Part of a small language model's weights.
Size: 17 layers, width 256, MLP 704 GeGLU, vocabulary 8192, 17.9M parameters.
Architecture: rotary positions, untied embeddings.
Training: a variant of Muon for these matrices, 359M tokens, 5480 steps.
MLP neurons of a small language model. Each row is named by its layer, matrix (gate and up: input weights; down: output weights) and neuron, and shows model dimensions 112-207. Each number is 128 + 24 x the weight over its row's rms, rounded and kept within 0 to 255. A neuron's up and down rows have the sign that makes its largest values positive.
After each neuron's rows, "raises" lists the tokens whose logits its output raises most directly, leaving later layers aside.

L13.gate572 [138  75 124 101 158 143 124 148 118 128 112 111 131 144 129 117 103  79 122 160 148  80 121 112 113 124 139 125 138  98 136 107 140 130 131 136 167 113 110 113 153 137 149 160 133 117 124 132 123 145 155 133 106 130 171 134 154 114 124 155 102 142  88 125 111  99 133 156 129  88 119 113 148 127 151  91 111 105 154 153  88 166 138 130 143 115 130 125 157 110 136  66 101 140 116 103]
L13.up572 [ 72 106  93  98 126 109 100 155 131 147 159  99 122 148 114 135 117 139 169 171  83 161 140 118 156 165 124 138 100 110 114 134 142 157 115 132 143 127  80 113 143 127 187 138 123 153 142 116 113 111 135 138 118 189 118 168 117 160 131  93 115 147 182 134 120 112  87  93 118 180 129 141 164 124  76 117  96 102 130 137 109 107 128 105 143 138 153 142 146 114 139  82 148 144 158 157]
L13.down572 [143  84 100 129 111  94 147 155 147 138 104  88  94 157 143 100 113 128 123 112 121 117  82 106 175 130 128 108 113 136 124 139 128 125  99 157 132 101 156 219  93 125 127 133 117 129 119 134  95 155 115 114 117 135  83 131 115 150 138 114 127  80 123  93 143 132 131 124 166 111 145 117 144  91 157 106 121 111 121 134  94 157 140 107 141 157 148 124 121 113 103 144 136 115 125  92]
raises: "il", "ali", "ami", "one", "ay"

L10.gate431 [107 114 139 135 185 128 133 140  96 149 119 105 152  92 125  97 138  96 117 122 140 129  74 164 133 156 137 157 119 143 116 137 127 151 107 143 120  92 145 129 158  81 143 164 161 154 115 101 133 139 140 152 100 159 158 123 120 112 117 101 141 152  92 115 102 146 112 135 149 132 137  92  97 155 173  62 127  94 105 126 116 141 162 154 150 102 147 172 120 138 127 141 141 105 106 115]
L10.up431 [132  94 153 120 152 144 123 141 142 114 141 134  75 120  90 112 131 133 112 126 114 141 146 128 150 122 143 112 144 112 142 120 127 145 101 150 149 133 146 144  95 152 105 145 142 140 102 118 123 121 110 132 152 157 109 113 115 152 116 115 131 152 159 125  99 100 113 104 137 186 146 151 121 125 138 122 114 128 100  62 140 133 155  73 107 127 120 161 167 129  85  90  98 145 146 150]
L10.down431 [ 95 109 147 127 127 140 132 128 183 150 140 180 127  98 127 156 137 121  94 161 148 112 113 134 118 159 171 160 104 138 169 102 143 112 149 117 143 180 164 158 120 115 157 127 141 130 104 128 135  96 117 114 179 136 153 116 117 152 106 135 149 156 143 113 104 168 124  97 153  94 117 137 175 123  80 146 123 128 126 148 145 150 109 135 134 153 139 131 152 126 103 111  80 112 162 174]
raises: "ment", "ement", "ments", "e", "ic"

L14.gate302 [ 84 134 175 162  94 122 138 138 114 123 124 152 115 116 107 144 149 123 119 115 145 147  93 151 121 142 122 124 117 146 112 139 102 101 127 128  84 133 151  82 113 123 131 130 132 148 122 115 147 177 132  93 126 151  97 133 157 173 129 134 130 163 117 132 151 178 140 115 154 101 119 112 114 148 109  81 126 132 153 159 144 172 144 157 101 150 121 127 128 147 120  91 150 153 132  90]
L14.up302 [102 112 117 109 113 138 130 136 121 118 118 116 157 102  87 152 104 129 125 157 129  97 117 132 142 100  83 141 139 134 162 107 127 171 169 122 111 188 108 118 140 130 128 176 105  82 151 157 111 156 135  95 115 128 110 139 144 162  97 107 137 133 150  88  68 156 101 133 146  90 197 129 101 207 101 141 121 113 128 180 130 151 108 119 120 115 101 125 111 126 180 174 142 139 139 106]
L14.down302 [ 86 112 103 143  71 161 131 139 131 132 144 121 144 123 150 130 144 128 110 132 116  99 103 160 126 141 130  98 185  77  84 124 135 172 180 148  95 103 113 178 134 103 132 110 118 155 128 134 133 162 151 128 110 167 107 128 153 138 126 180 123 128 112 136 121 113 117  94 121 133 132 131 116 120 134 108 116 109 157 157 122 154 109 111 129 114 124 139 108 120 105 111 153 118 116 112]
raises: "aged", "ors", "hun", "age", "ip"

L9.gate618 [119 127 118 154 127 116  90 133 129 131  63 134 131 143 147  95 152 114 138 142 144 124 120 121 151 150 126  94  79 138 152 159 133 108  90 133 142 155 120 127 127 157 108 134 137 114 100 113 128 121 144 124 138 112 108 101 147 174 102 135 188  90 133 124 107 124 148 161 145 121 154  94 133 106 121 132 120 138 133 100 200 147 109 111 125 100 129 164 140  97  93  94 107  83 127  84]
L9.up618 [140 171 121  86 140 127 158 133 158 145 116 148 118 109 128 135 149  97 121 128  93  98 153  95 137  97 122 102 122 164 108 180 168 153 132  96 172 125 107 129  94 152 115 117 161 106 186 156  97  97 154 162  88 136 121 153 150 101 143 112 125 106 157 124 134  79 133 157 113  84 140 144 123 130 114 107 108  97  89 153  77 141 134 110 113 117 107 107 154 119 121 122 103 135 107 130]
L9.down618 [155 141 128 187 139 136 133  97 139 108  66 111 123 109 114 148 159 122 141 138 127 114 121 130  97 147 146 105 107 167 145 120 151 101 132 140 105 128 164 102 160 174  88 119 149 119 152 154 143 129 126 129 137 169  96  88 151 131 159 102 158  85 147 164 135 124 115  91 167 138 140 123 128 127 157 103 112 159 149 140 142 135 110 132 121 153 114 152 127 126 135 146 126 103 101  97]
raises: "ities", "len", "fo", "let", "cat"

L10.gate189 [156 142 129 147 111 110 139 133 154 133  95 146 152 117  77 142 139 143  94 106 123 140 130 124 118 138 159 128 124 115 132 141 135 149  81 106  94 121  99 106 188 187 156 122  92 163 133 131 124 117 163 136 118 142 124 149 118  97 131 119 130 123 127 141 125 145 110 103 165 157 156  97 130 144  83 121 123 134 132 107 166 133 149 116 115 142  95 159  97 152 129 109 114 134  75  92]
L10.up189 [ 98 115  82 117 102  85 124 142 128 166 134 138 149 144 105 170 163 104 141  99 121 152 144  98 156 116 165  99 117 120 174 142 116 162 109 147 123 113 125 107 152 187  87 137 124 154 125 142 101 126 113 129 120 140 133 159 177 127 149 116 119 147 110 135 139 118 114 110 133 102  94 122 145 131  96 101 107 119 116 103 106 146 134 135 129 155 107 156  82 145 117 158 106  81 139 135]
L10.down189 [112 147 150 132 183 126 145 110 102  81 138 159 138  85 140 150 178 124  82  91 160 106 116  96 125 162 146 129 142 120  97 103 123 125  79  78 107 101 128 127 148 120 159 107 141 146 154 134 179  90  81 180 112 130 147 133 160 101 128 125 108 150 110 127 119 111 116 120 176 123 138 136 156 152 115  80 141 132 102 152 143 129 124 141 107  97 148 180 100 156 118  96  93  75 120 120]
raises: "ify", "name", "ions", "ion", "an"

L8.gate96 [171 110 163 132 121 120 145 115 117 170  98 147 156 111 127 128 135 102 147 101 141 133 117 138 130 164 141 105 129 151 132 135 126 104 126 127 121 133 117  88 127 112 107 137 178 118 132 155  87 121 161 105 119 118 143 126 123 151 126 143 107 139 144 146 123 119 142 128 147 151 147 138 105 126 122 117 131  90 172 129 158 149 131  70 143 123 147 121 124 146 193 139 125 111 118 125]
L8.up96 [138 155 124 134 133 129  97 126 103 200 148 106 173 137 127 166 105 133  87 122 113 127 107 129 102 115 105 110 132 100 133 107 114 131 137 136 139 151 127 150  91 109  89 133 164 180 119 147  62 134 138 129 121 126 117 116 150 147 159 100 147 109 113 153 122 142  97 121 117  99 136 135 100 136 126 123 171 145 144 140 114 122 110 146 179 122 149 140 134 161 137 173 136 134  88 117]
L8.down96 [ 83 123 132 137  83 196 109 115 126 161 148 109 130 130 122 195 100 142 142 150 115 145 110  85 159 142  90 150 116 153 127 142 106 146  85 165 127 113  97 118 160  95 119 151 102 147 117 137 128 129 108 103 131 132 126 125 101 111 154 146 118 115 157 100 111 101  89 120  88 115 103 156 125 122 156  62 127 113 115 109 126 133 130 127 104 103 144 115 120 132 142 133 103 122 107 121]
raises: "ive", "ance", "ful", "age", "aged"

L8.gate661 [119 117 116 117  97 107 152 136 138 104  99 118 159 105 120 124 126 113  78 133 138 100 122 136 122 150 132 106 128 124 147 100 116  89  84 111 101 132 136 127 185 108 147 150 116 122 139  87  94 144 132 166 123  98 141 154  99  99  87 130 102 142  89 152 146 145 149 144 134 126 173 138  93 111 111  96  91 147  99 148 143 138 122 148 117 136 139 109 112 117 113 104 158 125 101 125]
L8.up661 [118  99  90  94  79 149 144 142 152 129 145 136 110 105 141  88 133 117 103 134 138  73 149 161 137 138 106 140  92 106 148 101 150  88 121 125 179 171 164  92 186 117 117 110 121 128 103 161 125 124 131 119 153 110 129 124 100 118 132 144  90  81 119 127 133 119 120 125 133 153 154 125 123 146 144 138 114 163 145 158 101 156 116 150 156 112 141 103 107 139 115  91 139 178 106 154]
L8.down661 [121 159 100 141  88 152 125 140 149 154 125 118 136 138 147 127 150 118 127 158 137 100 124 147  74 139 145 133 162 124 163 159 114 136 102 100 133 125 119 145 159 139 168 112 127 176 137 103  68 125 117 177  82 106 123 121 106 109  98 139 135 151 122 116 138 120 164 135 132  93 133 115  88 130 156 158 144 170 153 184 148 153 142 104 115 159 162 113 142 114 101  98 147 100 128 125]
raises: "age", "ers", "ary", "er", "era"

L11.gate439 [156 168 100 102 135 123 105  98 124 170 135 137 108 138 137 130 152 146 126 111 119 130 118  89 123 116 127 167 144 120 115 113 156 146 151 146 115 135 119  87 143 151 151 131 117 160 127 147 146 142 142 140 107 139 117  89  90  94 152 137 132 152 148 178 139 120 110 158 119 126 164 166 128  92 113 167 145 137 127 116 113 101 153 158 189 150 154 152 137 139 131 142 153 132 140 100]
L11.up439 [143 104  93 119 160 145 130 127 102 169 169 120 129 166 130 118 176 132 144  99 153 128  61 110 147 147 101 139 115 122 117 124 123 138  75 133 114 130 129 129 134 100 164 107  82 154 164 133 146 101 120 119 139 131  79 130  86  98 124 158 123 132 130 164 189 135 127 141 149 110 137 120 152  74 112 127 128 126 132 124  94 153 112 135 190 144 113 121 120 112  97 104 178 115 149 114]
L11.down439 [151 111  90 143  95 140 145 148 133 142 125  68 157 107  85 141 146 128 119  92 161  73 127  90 119  80 121 173 117 165 127 166 151 107 146 152 158 104 134 159 126 113 135 137 129 111 126 127  90 107 118 136 176  88 116 131 127 150 132 141  78 156 103 147  98 124 169 131 103  84  91  91 147 169 126 155 151 114 147 102 132 153  89 167 121 140 121 120  96 151 127 136 111 142  93 156]
raises: "les", "r", "rs", "rate", "age"

L10.gate308 [147 144 147 135 181 145 155 136 127 112 110 101 147 131 107 124 151  99 127 137 133  76 117 125 123 141 114 108  91  98 138 138 133 163 121 153  87 115 131 107 130 158 141 106 120 121 109  99 130 129 141 129 133 155 140 142 147 126 121 119 154 128 132  83 100 121 126 108 102 104  99 106 128  72 128 153 134  76 147 122 115 115 146 104 129 141 104 132 143 108 130 129 118 133 146 120]
L10.up308 [149 143  99 143 119 138 163 150 172 119 116 140 146 139 127 141 134 172 149 130 156 113  81  94 114 132  89 114 115 139 141 123 140 133 144 163 110 104 128 110 138 136 155 107 134 106 143  95 153 128 134 118 105 128 109 118 128 121 146 133 138 119 146  92 102 129 187 124 103 139 109 139 138 139 164  75 107 147 119 140  88 161 110  59 117 154 120 102 159 153 145 186 109 113 124  94]
L10.down308 [151  96 131  84  62 157 111 116 126 141 140 183 135 102 100 127 133 144 121 166 125 114 162  98 161  97 117 152 115 122 142 154 135 131 134  62 137 103 104 144  82  81  98 102  66 146 159 108 116 152 107 145 117 117 131 115  89 123  92 155 103 123 135 120 118 139 147 152 158 146 107 115  96 136 168  99 141 126 138 141 126 121 118 141 145 124 142 134 135 168 180 105 129 148 153  79]
raises: " ", "-", "1", ",", " in"

L8.gate336 [138 173 129 123 132 125 133 131 133  75 129 143 139 128 123 144 141 164 117 132 120  97  60 141  94 126 106 105 153 148  97 139 163 110 116 103 127 131 134 177 110 121 155 112 159 119  95 101 130 142 108 119  94 192 121 119 102 128 101 130 185 151 143 184  97 147 142 121 144 124 157 118  89  87 191 165 135 140 124 130 117 136 128 123 112 106 114 101 129 118 125 110 117 113 126 105]
L8.up336 [140 157 126 137 133 176 136 100 125 177 167  99  90 127 152 133 127 129 126 119 136 125 114  94 154 123 108  97  99 154 116 124 147 157 108 137 149 119 137 121 166 133 167 107 125 117 130 151  98 123 155  88 142 133 140 111  86 132 111 130 115  98  92 125  82 128 134 122 133 133 166 164 101 137  96 134  86 156 103 118  97 148 140 106  78 139 147 103 122 133 121 122 153  83  95 160]
L8.down336 [150 148 146 137 140 134 129  83 132 145 165 138 141  86 147 118 115 140 116 100 154 131 140 120 113 146 137 145 129 101 140 105 111 121 160 142 156 150 127 157 137 120 150 146 112 146  95 102 173  45 133 114 128 143 129 125 143 173 120 121 161  99 102 141 169 150 174 152 120 160 105 113 153 145  86 160 147 139 143 146 132  95 140 172 136 119 148  79  87 147 123 144 105 164 100 140]
raises: "men", "man", "word", "horn", "wo"

L2.gate87 [117 138 136 117 110 138 102 141 123  59 137 125 129 124 148 144 122 117 143 117 156 140 107 120  93 105  96 119 150 142 122 118 142 102 129  78 135 129 112 126 162 138 127 151 146 156 146 129 142 149 125 116 121 173 116 104 127 123  95 146  90 137 112 159 116  86  62 137 182 104 112 156  94 170 120 137 144 152 112 112 112 106 136 124 114 140 164 158 135 167 125  94 118 148  93 135]
L2.up87 [154 138 152 139 125 131 130 107 115  97 129 146 125 125 168 169 144 134 101 117 150  82  97  75  97 124 110 115 118 150 118 125 144 117 144 114 132 137 100 121 130 102 134 139 132 165 152 125 122 164 107 145 162 164 118  87 133 124  90 152 121 152 111 121 140 116 122 157 143  93 106 139 101 137 134 171 108 121 160 115 169 109 142 156  88 122 177 167 114 137 137  70 148 154  97 109]
L2.down87 [140 151  91 105 133 129 157 117 126 105 140 104 153 127 151 144 136 136 125  84 146  99  97 101  94 123  52 134 149 110 120 134 167 127 141 104  92  83 114 125 108  86 178 135 130 125 113 140 149 124 134 136 155 113 140 133 163 103 107 133 122 138 122 121 132 137 120 107 150  94 100 109  90 135 125 144 131 148 145 124 114 132 118 173 100  96 119 160 146 138 132 117 157 118  79 132]
raises: "lip", "mark", "ato", "ial", "ite"

L14.gate634 [137 123 137  80  82 110 139 178 124 190 102 158  74 105 131 129 178 104 112 166 139 147 101 169 124 102 120 148 123 107 134 109 160 151 152 162 116 134 152 133 170 121 165 172 123 110 127 109 171 117 175 109 129 122 140 109 112 172 170 131 135 161 107 126 109 119 153 129 169 116 121 149 111 132 135 103 110 128 144 178 125 141 131 126 140  87 132 149 108 121 108 112 144 113 171 118]
L14.up634 [138 115 182 115 162 136 116 108 157 102 143 139 138  71 179 134 114 153 103 138 133 117 114 121 133 124 100 164  51 118  93 139 129 150 122 105  82 153 169 169 123  97 125 134 118 157  97 136 127 127 108 146 134 134 155 113 103 163 150  92 125 141 141 133  92 103 143 144 138 135 123 128 128 174 153 129 150 139 134 132 119 145 133 144 122 114 118 143 140 148 190 114 120  87 147 112]
L14.down634 [124 116 188 107 120 162 125 102 154 118 124 168 109 150 108 142 144  86 141 129 107 122 123 124  89 154 103 174 130 121 200 132 141 122 108 140 139 153 144 153 167 124 144 110  98 121 171 137 125  97 106 113 115 119 143 110 136 152 121 174 119 147 108 106 107  85 134 150 139 162 128  97 119 133 142 104 120  82 134 126 119 126 129 130 140 119 164 143 133 131 136 102 127 115 110 132]
raises: "ance", "ments", "ment", "aries", "ence"

L8.gate254 [120 147 198 157 114  89 113 110 116 122 183 195 145 115 147 122 143 121 179 167 128 116 144 128 139 109 109 124 169 147 160 154 154 144 108 112 121 112 132 112 138 124 102 119 168 170 126 146 106 132 131 156 166 102 127 141 117 106 173  81 129 119 142 161 116 113 115 120 133 169 147 112 129 116 145 133 169 128 179  95 133 133 110 101 136 148 109 159  89 105 126 131 108 105  65 125]
L8.up254 [108  83 169 141 131 125 144 120 121 149 144 121 132 125 121 151 113  63 132 168 116 144 188 147 173 144 109 123  98 116 152 121 153 122 120 126  93 120 143 119 119 171 143 141 118 111 144 136 143 133 154 135 123 137 135 143 178  81 123 144 134 100 181 159 133 118 145 120 182 109 129 144  71  98  72 113 139  94 177  77 125 114 124 160 130 129 134 124  87 138 117 136  91 166 102 141]
L8.down254 [144 122 122 105 129 139 126 113  67 114  94 125 131 131 142 170  82 128 126 107 167  96 102 110 127 138 146 134 112 150 113 114  93 153  88 148 104 144 106 135 147  87 149  80 129 105 165 136 155 124 109 110 100 155 120 125 159 151 150  88 131 124  81  92 104 132 137 147 104 159 150 114 122 160 159 114 134 130 172 122 126 135 114 103 148  82  99 107 109 158 122 108 104 157 155 163]
raises: "ctor", "re", "red", "res", "or"

L8.gate486 [ 94  95 178 121  93  95 131 133 139 167 111 135 133 135 150 161  77 133 136 121 145 143 158 124 117 139 113 142  88 147 126 123 100 102 119 101 158 135 165  91 124 128 171 155 128 113 123 102 103 102 149 164 106 115 133 125 118 130 106 105  68 166 120 126  88 121 136  98 155 125 107  92 113 121 139 144 124 154 146 125 149 171 137 126 138 173  94 171 114 140  59  82 110 120 179 105]
L8.up486 [151 139 159 145 139 161 127 174 104 123 151 109 125 122 162  97 151 145 122 151 168 111 127 104 142 110  93 115  85 111 125 126 118 130 151 147 143  89 148 164 139 132 131 172 143 123 160 126 113 131 144 179 117  73 146 177 113 139 132 160 100 143 111 171 115 156 170 104 126 154 100 100 105  94 149  97 116 138  99 178  96 143 168 161 137 144 100  90 147 134 100 134 111 147 155 154]
L8.down486 [116 130 175 127 118 134 164 144 139 122  68 110  91  90  81 157 122 125 147 169 118  88 155 163 153 137 126 124 172 122 135 163 103 114  74 111 115 123 103 106 111 147 117 140 151 157 145 118 103 136 148 133 101 115 109 134 116 144 139 111 107 119 103 115 117 119 144 151 120 135 130 108 104 151 106 103 117 160 158 136 167 159  84 105 156 147 119 174 107 113  88 127 111  94  90 150]
raises: "erie", "ement", "ero", "era", "er"

L9.gate142 [129 122  68 114 132 129 136 151 148 149 139 160 107 133 117 128 146 138 122 137 159 140 183 149  89 121 158 178 107 124  81 103  89 119 145 143  84 118 133 127 172 144 133  96 130 117 125 146 116 101 130 102 146 124 155 139 161 146  94 115 137 159 116 156 135 114 137 117 113 117 148 160  98 134 107 144 120 106 114 195 170 110 102 138  88 134 133 106 128 113 116 132 110 128 142 129]
L9.up142 [163 155 169 137 100 102 129 121  99 157 124 112 109 119  89 117  92 133 153 106 133 144  78 158 121 133 153 114 138 111 127 129 134 142 135  98 102 112 198 128 103 136 119 123  97 128  99 176 122 115 133 113 166 114 147 152 127 120 102  71  97  87 108 137 153 156 126 119 103 129 158 119 144  94 139 121  95 106  80  81 148 182 133 153 108 124  94 154 155 119 136 135 125  73 129 151]
L9.down142 [126  80  82 127  97 125  88  83 159 122 171 186 111 161 102 161 169 100 133 126 131 113 136 153 123 100 114 134 123 164 130 134 116 132 134 123 116 116 134  94 188 153 110 119 131 141 157 138 116 151 103  88 125 136 124 108 139 118 157 118 101  98 121 152  97 148 125 110 139  80  94 114  89 149 109 109 140 118 140 187  95  96 135  94 123 128 101 128 113 115  49 134 109 155 114 115]
raises: "s", "lay", "sur", "al", "script"

L13.gate372 [ 98 143 136  63 148 129  98 127 115 142 128 110 105 106 160 138 152 145 160 142 103  98 130 175  92  87  74 129 136 134 100 122 142 142 105 115 114 117 121 112  77 140 150  92  55 135  82  98 123 126 136 115 139 109 106  94 144 125 134 106 169 123 103 135 132 138 118 159 130 139  94 143 101  95 155 104 164 139 140 118 139 162 113  89 135 175 123 119 107 166 112 137  64 128 116 128]
L13.up372 [107 127 137 103  98 114  80 134 130 117 138 102 159 141 133 134 161 145 135 139 134 139 146 149 139  97 128 165 158 134 133 114 161 119  96 143 129 108 130 127 121 115 123 149  80  99 159 110 106 160 141  90 108 138 136 117 154  94 158  93 163 141 151 204 158 118 153 140 131 133 124 152 188 119 139 121 114 180  83  84  95 138 134 110 157 124 143 104 166 138 172 100  89 137 111 121]
L13.down372 [120 140  90 147  77 127 144 146  73 155 117 159  96 110 128 144 133 110 111  94 100 127 143 148 145 107 115 131 114  94 152 120 150 122 123 101 170 117 136 119 171 115 117  97 154 126  65  95 111 118 141 135 131  91  77 150 149 128 156 138 116 114  96 177 125 130 149 110 107  81 125 132  83 164  95  86 171 220 137 165 131 143 127 133 100 135 121 132 140  98 145 129 117 143 118 102]
raises: "-", "\n", ")", "ney", "),"

L14.gate223 [129 117 140 141 136 128 105 154 100 128 101 136  88 137 143 105 119 136 111 134 161  72  86 120 103 143 164  89 108 155 154 121  87 159 128 138 154 121 125 131 167 138 148 126 133 127  96 140  89 104 133 136 122 118 188 147 125 131 176 144 123 154 142 144 108  96 110 123 100 179  77 134 132 141  98 141 136 105 128 102 133 167 131  84  99 100  90 117 142 113 143 109 117  85 120  93]
L14.up223 [ 99 108 165 110 139 142  83 124  78 134 162 145 101 133 121 110 169 134 153 131 194  67  81 116 109 144 137 102 136 131 128 148 116 140 142 110 134 138 138 124 125 123 155 122 145  99 127 130 107 113 153 122 150 137 160 144  86 121 183 132 116 134 143 149 115 110 151 120 123 158 135 148 109 140 115 108 111 116 119  64 171 138 101 135 125 118 133 100 170 107 176 102 133 129  99 125]
L14.down223 [116 139 119 123 112 134 112  86 138 113 121 140 129 135 112 166 142 128 146 119 108 169 157  94 149  87 130 163 139 116 117 156 150 100 137 126 115 123 117  88 102 129  82 126  96 141 141 110 150 141 128  92 169 147  96  86 166 126  88 107 112  95 103 143 142 168 137 175 124  87 158 129  86 143 130 113 126 134 138 154 141 108 124 123 117 144 183 149  98 177 146 107 131 167 105 159]
raises: " ", "-", "id", "1", "5"

L2.gate465 [103 175 139 131 143 138 109 114 150 152  85  95 150 128 148 142 119 147 163 189 153 120 135 109 103 173 150 126 150 104 122 180 101 133  89 136 123  97 125  93 133 151 120 132 135 112 142  80 131 155 135 130 131 124 135 130 136 132 132 156 116 150 132 120 111 110  92 125 120 143 119  78 111 108 142  95 155 155 116 145 112 141  75 112 106 126  67 136 117 155  66 112  90 134 123 125]
L2.up465 [134 147 195 151 101 119 120 117  92 104 166  85 156 125 132 132 118  95 163  93 130 133 125 117 115 111 140 115 140 117 110 164 118 135 128 155 137 136 160 156 101 110  86 155 141 148 134 132 150 148 107 131  94 140 130 151 120 197 133 124  76 121 167 153 143 122 148 138 141 160 124  86 117 106 153  91 173 119 148 101 123 119 123  73  96 174 139 121 140 106 102 138 129 116 131 122]
L2.down465 [162 104 171 104  66 115 118  97 120 124 127 121 148 148 122 135 145 127 169 111 143 114 170 170 106 124 138 142 134 139 148 152  88  98 144 156 105 165 147 130 118 142 102 122 147 145 148 144 133 144 139 109 129 134 129 123 122 128 142 123 109  88 197 111 146 121 101 120 137 127 156 150 124 109 129 115 139  90 133 107 170 115 131 104 140 168 149 115 124 106  84 134 139  98 122 101]
raises: "res", "rian", "rey", "re", "ro"

L7.gate290 [146  79 146 108 161 110 101 124 143  93 119 121 116  93 137 126 129 137 102 125 155 136 118 119 107 109 118 120 123 156 109 127 108 100 116 111 155 170 132 119 144 134 115 170 134 115 100 164 101 115 121 158 118 115 137 142  83  93 112 128 111 152 127 107  96 148 108 151  84 114 157 128 146 145  89 157 110 113  86 146 117 101 103 128 131 181 160 143 138 147 158 120  77 100 154 111]
L7.up290 [102 121 126 155 101 130  97 133 146 110 138 149 116 126 160 137 149 138 124 140 127 125  87 159 115 118 129 108 143 147 114 130 113 155 124 154 104 117 158 169 101 127 106  94 158 122 130 134 110 138 104 126  79 151  77 149 101 116 104 153 144 126 124  68  96 114 103 148  97 174 132 133 108 134 111 134 120 120 115 123 141 143 133 181 132 122 146 143 137 160  88 119 102 140 135 147]
L7.down290 [125 147 124 124 126  95 102 103 147 145  99 152 100 162 155 184 116 131 158 110 156  76 116 110 142 151 119 138 171 149 166 119 107 136  90 106 182 113 124 137 176 114 141 116 138 155  98 122 123 107 120 142 120 136  91 152  88 119 100 137 102 133 154 114 119 155 173 115 144 114  90 148 133 139 116 118 142 144 132 125 111 127 123 128 117 131 174  97 170 147  76 159 111 161  97 130]
raises: "net", "ers", "er", "ts", "nett"

L7.gate663 [107  97 140 119  98 126 122 120 116 173  92 146  56 111 151 160 105 147 136 102 154 114 159 159 160 125 116 134 130 183 119 129 120 115 117 148 117 118 116 114 122 181 145 129  90  93 136 152  86  79  81  80 137 107 136 128 141 153 115 159 101 107  86 127 137 176 122 118 151 139 133 166  99 114 106 149 139 129 113 148 104 142 139 122 156 138 152 101 177 115 129 134  92 144  86 168]
L7.up663 [ 89  90  96 114  85 126 146  88  99 175 107 134  92  81 162 111 110 112 132 112 154 144 161 148 161 123 166 137 125 148 144 126 103 105 151 143  99  97 126 121 139 132 127  90  98  69 155 143 134  96 138 161 121 138 123 136 116 152 104 119 107 126 131 130 109 129 142 114 108 117 155 154 150 103 123 113 107 143  79 115 133 150 115 134 167 100 117 111 183 103 128 127 127 165 139 146]
L7.down663 [ 94 115 106 111 136 108 117 105 167 158 101 111 133  82 135 132  98 137 129 140 157  99 170 125 148 105 109 132 129 127 127 116 206 129 128 161 101 124 146  81 155 129 108 134  95 145 120 113 111 128 118 174  97 106 104 124 108 162 140 113 131 141 150 100 153  99 137 117 185 128 147 131 164 122 141 119 163 127 139 129 126 122 119 132 111 118 116 146 124 115 138 142 134 133 129 140]
raises: "es", "e", "tain", "ent", "dor"